Weights of a small GPT-style language model, trained from scratch on English Wikipedia: 38.1M parameters.
MLP neurons of a small language model. Each row is named by its layer, matrix (up: input weights) and neuron, and shows model dimensions 64-255. Each number is 500 + 50 x the weight over its row's rms, rounded and kept within 0 to 999. Numbers have three digits each.
After each neuron's rows, "fires after" lists the tokens most often just before its 100 highest values on Wikipedia text that the model never trained on.

L5.up1165:421470473490521481604403446520517477510518444499581467542419457452478501480522423490527446487516549498444515545447515513467494477469483488426510510515472508537478480531528439491532568632482502420556444613629478476436482503459571557497577521451466510461480515491479514482479527521605465488610454454474547521511586450562455450469550459514469475484543520464427552414507477550528492528538425424469442523497520603545519474351467526522501525388490412523434466605510506399500539614467608540472479458519459491510511622448444638508514459574503500460527515478456508497563545517516438417
fires after: "s", " S", " ", "as", "e"

L16.up1387:423458447465459404593451538528508530469467550512534521470447439487490589606558517610471549562495427454515511495476534545524442405505372478586376485450471518484478481541540446420534470492481596526487443494532475652459546434523511552560499471429456514482485591432538532545506421532532555506517421542493503447488508489405437474455455504515445539439507512406607482624481518552447519488598503483495551458503527534517483553515536408536486499461546521479493481494515503566561499396448512518434531519428491483582569435436380517493443474646516423470498533557617468412413470473477547462
fires after: " |", ".", " co", "3"

L4.up622:439491583547461539511466523530569497486436451389510460412564412432492521485511469519519530540521524553507507503592537499536457427513506513501585468471530463591428471510493454484602410511472510433536462515561543474448449542533541468531476516458515458538553502490450452412462371527546511506527509475518450505558519507491533482482558498539384516547495443429413462451493493451574485500509540470529553509485485552593511553412523437444459471613402466430437524481517543482438500548499598437574520479569524463505475479436446454523523478447444487509389512532480380494471447546430512550
fires after: "man", "an", "en", " An", "n"

L5.up633:536587498569518590572492511484505552520470567486491484543441491536502504493547508465526551514548447527571451461536480426457618560375506454503556519471532491498439457500565550541587505462451540478488527515526451524462471506418613583474496472420502470498500482510542421523386547562579488556625468578497438506433457552399494511427477527518464528537385469498544505485390474437524509538476476481549512503433463463504431478404439479493409410480509492499547412495534599393432484460463504366475599495488509511489581439484529472469455499509459593490569523540535414540584497478479378447
fires after: " g", " co", "-", " re", " ch", "ba"

L4.up403:580526545483513468570525484590565509498550397504538498478572522460477473428600481601579481621506499568571483471542522551425579527484534465570507459530547512525508454491534545479518411473434497493536370498498504497422431543514520517525487545489535520532519552537438419434502491506537437542477550499497494505484515565500488471507538607567405584477458509437433495562475492470524431437516462417519519493465529486535489486575598456402502566488439506481416418531594519518549473496476461533471530418514517499458458443547449556571503404544453473469431451458493480513572542545391448475
fires after: "y", "an", "en", "ag", "iz"

L4.up11:444380554526466531483466412472579554491421448522452484506488554446514459631513411512444439388499527528433565541492525558481437460598503414548518552527553462483481427574464500596468486512459467466558451427604580456526563585552485459541565516385565464404544464437513586527523494524532485574544513543447531436490577526507526407506514443478462490477555535467480465414551559429447554463489516473432463455544485526581467474504477460521499520551475507466519534551460468538579371447453516503503445473524483506476528442415539487508482543519488432445560470423498458478452437526575493476
fires after: " M", " m", "ip", "M", " in", "x"

L4.up2:544446507425549546545432464556516565539638474427575499548493473496537492475454534538516437477511414419512453413570503471568477457469448430456370493506531467599515534465557576584526481687545541468538490561636459485426492495535534538539459492501513539550427519459541444439515488476522466444457438508467492513515494549545509501470471479491486485491461457488478549509428506489512437592531517462489499510517529515493521492467478550556527438534597469554483520504501570508464508512483537460488462585555514356452590440392536456613481567450552499437472466572497496526474579462489567405
fires after: "s", "us", " S", " inter", "S", " to"

L4.up1325:500417517412523547516533469475466522480580448484477570286475516523513634528478474535505559487518458503502576475513446562442495460457394462483511455447524570536552536482502472525498422606503535473459436569475473447523534518541531515553459541443471576557481427523555433494465512479497494505487444567465512483452576623469520542535590488512471571522562599411494488482460413448537384529514431498613506449440507424607451563549391488603493505458542370355492550465425594503550475563466470573551488553497479451464522533443477563566398499505517438458564507519521485464487574460471460484
fires after: " ", " out", " T", " North", " Te", " E"

L5.up518:503436454430399463477453428538547545504507396414517493416462534436468507512563484480479417497562466441490405624509552534541415543525465491430398495577582512564504502471491574568427490613455501498504494488575442528416523507453493510507527537516538480498512566462477526458591412545543481475482438432522539464447488464484454515624534477530505507485524428519501369471477493461499593477570523413523530469573563537595506464453443507550398468549454506459439568396515466486437498565474597521522462533539599460613492592473485522542396476495571511504451471493464450477581449463554522474
fires after: "n", " con", "en", " in", "er"

L5.up554:519588553531486541489566536448515621484470539409516586412543528474531496490521527555521497572492535500563515415563505565530516501475486428476514478503486505532434482492510479469562464554482573490512482474560512511519552563496447470549574501487554443532482465535474512460492486435540445531444538422512513455521569543455468502457466529542395547540455566442499511452475512573608522537499515410509486529406554509527423587495444452461490487523501438461558484402521560444442472395454544452531506561543567523492462482480421481427469536502499532437557432604446514566549492500463427489
fires after: " co", " did", " the", "es", " re", "The"

L5.up1218:507567489485467369482488429576590489470550453490525493530479455585471548467469479473534521490474558543450511539491504549505504505531414477436423443494502523555458463469470535569458517576480604514528524506557490516485507534403510377442549546437505466478534514456540544506521525472513512555510497342443468564492533499519484445494484457500486472470526412511467451465584523430479467446603532420465486572528470559588556486461520522516513431549448579407511607514461468492512503454514515447476542513536430534506476566473589590557500537566505493487438570453558411455589519530485489526
fires after: "en", "n", "ec", "g", "an", "s"

L16.up191:469433516548504494518481531448466525546511551562490536415561476583491658552582543483534528504510516579403468328505465486568573471389407500473432467524520515499534522481548534491461540550499565483452518538494434468456542511565492466527438512431462465520548458565479567490523531484570465499483544499396484497467554451422489662486485537561512531498493546471595511548520498470487497561560471436489529480477524416480484527407442508494529493515432536509452568441470580498419497486402525470506581473533512569579485489427395534550489485481470535516554508624399515560479571416531520471
fires after: " ", ","

L4.up453:531433487515401471561553478509492490451460456504511541492498481526483488485512448446574490503472491578505496515475552515449403443476534468503426416474518578459468356538453466558528449484441452481492502514489513516440529501606407500391425568494490432493550463459460472498469592530503475585460503564534506465424502518364443519562495505546522612509482466456496492594528461450541445507595471420442470519627488536533505407520466572573451612502425415417550525528533554464539420486454552517549550509432470563555428514479448517455541494510454550471499524542546591517557501518398527490
fires after: " Le", " G", " tr", "re", " F", " Ho"

L5.up1410:502441509499479512580490520478515566511490483439459514529499619482518474578475490578470481507562510488551496520508532560536477578386527439457439458550574482621414528456484516582422469572465585523581492567467515488502545426485477522544497542505434477549461518478535543496533474473571452500503499536558457498459514446492448449435539496541457540503533451465462493512439542417526514551525487567414515543587521548504475496581418502419482528415524499448488476431459551467507495533519464454498477559530545463496517508473438529479494579510481427440550484503483478468423444510549401352
fires after: "s", " Ho", " mo"

L4.up1376:500520433557376485574350546515545461569452455511623550437570501454524561588456426624494512566529522504513499484496454514526542512528544574519512497503442442487423475529610578472528544524447491511553513551491486552495533425488507480564436517515505482509499459504481554471516526488561453460543494364474520494537485499519405449493513547478525519543458457530493466425419559488510471548515520498466538570504519485494429467498469332572502449596413498552480496465604524461488486407493502561536443569479502367599517572491433529552520516522499403476505534512492508582553445555504505506
fires after: " An", "n", " an", " Mar", " Har", "er"

L4.up1455:462454513451553585530396476474559482491551487478481569474415506454598526550587444444530464536543475516510526536416518564502494549502456410481517614467406454599533515499485430430480459635496527365431422501461517455489457485522515620500519548496574494504536501560549423508584539431507508485484478421488504514526496526475492540549578535595438507533505506454348556442538405431555488538511503419488464496491550544518479502437571548508519463414541482581441575497433563542532522519483535489556434528563563423507520444518432536485485517458548503482465523522572424537572584478535476557
fires after: " P", " C", " S", "C", "s", " Ar"

L15.up1155:479497500455526470481549505448567514363530471490429450452548498606476533547503527543421520556541500528500462391443520604455516553516474528496477548464524479540585573481523572515524491570421508415450535494493508492445509454515552565533525507442567494490502509514485476429547502409520501553513540539440545459458521491457517483441549422525475442534464512520556520538499425508445484582538498416566427489548558473479488473475473555482506566500492493472490462613403506399482561495374561454468457471457462502516544577495547532421551532585508453459561564573398487563471480469523525491
fires after: " (", " ", "k", "2"

L4.up1412:536529570437471489498434514523622545494439487480468468497502492476487606505562466493530510532469524523370461489541473577566578557647414408568457490456453359581548469493514530521446510527479520484487501502475453451504522451539521553431450556497469506473486485441458545506523533526518477556509530520428482542496500437386462536514474500605460548458479541428527442496549472413472471507500462512474485605544564508433540443581513513429498526564468505513545552440553439533529474572502472371499490554539544477446549613507511430498505419644463492496525503568537400507483482578552448473
fires after: ")", " w", " D", "ch", " Ch", " con"

L5.up255:492440492491481491485442438495527641477598491418443519439489476467452467501485453615554553556501486503590425497420553501376635548502454560444420472501528522494464556495592553426507481493537507461519595561487469576494486590583429458565495547448529431452547585519415464468521562504507467377537431562636458492451563497495529506556485478598497541465434518483560511452460456528477495630502452386484516564465542477426564545490510514508502512491473452506463501527503482480549469614488455482502403511474543449526471471483447483520455489495502494486413604552628477561455541464344514525
fires after: ",", " (", ".", " |", "O"

L4.up901:502453398592570438500515389548460556487547467516519491494518458555538509479542460377504474470490539471451475483402509542518374479453391471522523546517452559544490476480490500483568489478485429543485506436579563559538531446448480544437473545487489501506453568550474497552550577549546426542560503536543457510448469544495483578541534540547399532462451450479499576511533408495468437488511543459484545515538548535568508395579485483491478531419560454518559525574504523494405431575511556476387525418432512562533506512432489530429480595582500611471537521445531524591492539439457450449
fires after: " P", "re", " G", " Lo", "P"

L15.up812:497562617540451493442458493533507590497511480488513576415486522617510479466527572460465559563489581471465387456547386498505533472488465483564590530557488551580566494521520448413469545450452568511447467576435312431449498384454446554482476582479460593555512517523466443547554484498565464589529479478478407500485454428425480549388469529571520572507506548527538522554582484453500432552489560539522565457539529474509463559560428598494479593527450461427530487476513596507531466466449536479535520537484546549491589575473462477466512514591500493445457533603510416499581399429540443460
fires after: " ", " la", " re", " under"

L4.up1255:381595618500512491448471494513523507470536471420461552500460554559488501583516509450420543521472522532514445517570432517497616529434552467537539555501561483475496502500482469399420547496433446514468505522509535499552502556441577514496441564487532491441579589556434576538626540495558488515588444436477459474499550520503437519524437437520512478537530573496476496469395553477522477491460471480449425507522517526407554503613515472490510546451593453603515468443551493477535463606436485448529513471522607443424527457423477601496389385496506532454555464599473476520448452454490474491
fires after: "cu", " Col", "lo", "co", "ch", "ol"

L4.up955:445456482606522468488467511514530556488507466540498453508396516359475498568540398594562490581476511626555428533460466554518533565510496451499454467534519450505459496528503531478565529531479472523616588468530375571499521519573470466514516547444568412478558558496457474510477581587518475540522579499439607473473563485541468538488539438542580567446439531502477489547490487470449532543497531488553455552475507493479551490468490486477435507491524440414489506509451569407497480514442465582471494478446464474499459537459468568552451469576454455503454552448474483539446517483462474437
fires after: " ", ".", " 2", " |", "3"

L4.up1404:461513416564496502467452448555600508468482444491363539416524513517560572515499526451465483394535506485458467675452476476486624500559448498554537630388450542483524466502559537443412479522467415500541503467504513566541530497533515498476466601432636543528474484572465606477611522622533468473614503493439501435579454556488494468563494496481506500489442503646374488376501502503563435552511497382530460500474499547510491430504487471444510493493507484425527507546521454477512516477421443506462525531508482470454535508478411553530450418494471617463619440453419433475534479528492533425
fires after: "b", "ub", "l", "ol", "ir", " Col"

L4.up421:515431531447537520526483458446576548491433430503452489557454484514479478526494537513471402457562463429561510507531548572546456481452494521524372475550405510706428505549489538558486490625426543475572406537574482447462574503509591488528550541499533516592461537502462496548475524477546433493475460454487469453489469489481453589538528513499419606496543436413405535525520492410590470437558441494514523536515548528527474493497450456495467468484472520500449535515479473567467539556507597435556492404559400400500481491452438562543501523468413484481559533479463461474489546425549509463
fires after: "s", " S", " mo", " Re", "es", " con"

L4.up1453:484527517482472445462520555494519582518640481489445610445416491551528613519533503499585485550509533473500516442540576616542468473454485473499542502559431524479550500419496492510531493577500523443504405488583544590471473525552476538515434498567498547534549529419519447512487522475523455457564425529437477436544543517442496490493366490534430561438475469472535578575544510484481522569495497529510495493486444467620478560551565515523463477513504538499522484395505485550496466569511560487497511547574480449529414425427401456486434507569493549449539502515566459496539548527495394449
fires after: " co", " re", " inter", " Col", "mi", "C"

L5.up1264:535481435442488517526462453640550516452476457522521417458555516461525499495533450512563454641519612476484349547543566516509508563534460460584414483454456526609477477463533462463423474490448533497526534559513501538458435484460506478462410487503441445475519641538496530478503469662530464537532507463450460457501523483521570463524462541484414511464469474463491496440516425425463432489524425519485521535477546553518568497474469505605416425527474590504569623469453484561519506604435527451531527447552473515435499516467488564537499437542428457423387553566513419483498575501479501470
fires after: "d", "en", "an", "n", "van", " list"

L5.up1354:457518489587460544506547450422612458519508525512514519471532476560500541524534473452520564470510540507506516471518559481514482499589461395486456558460563492663579409546492497464453469511462487441487460452564461486494507478554507466456594499487498422414509390480506509457443520498536517505607426553540513546529508520502521484474513460491472477520428528467534452463542515420501505471631562363555506489455537514653563455458515490377492468476532547410479499450481492549470442535498547485550447492465536580594508510422469484537516548477581501484461571572462321556506506561467570436
fires after: " M", " C", "iv", "M", "n"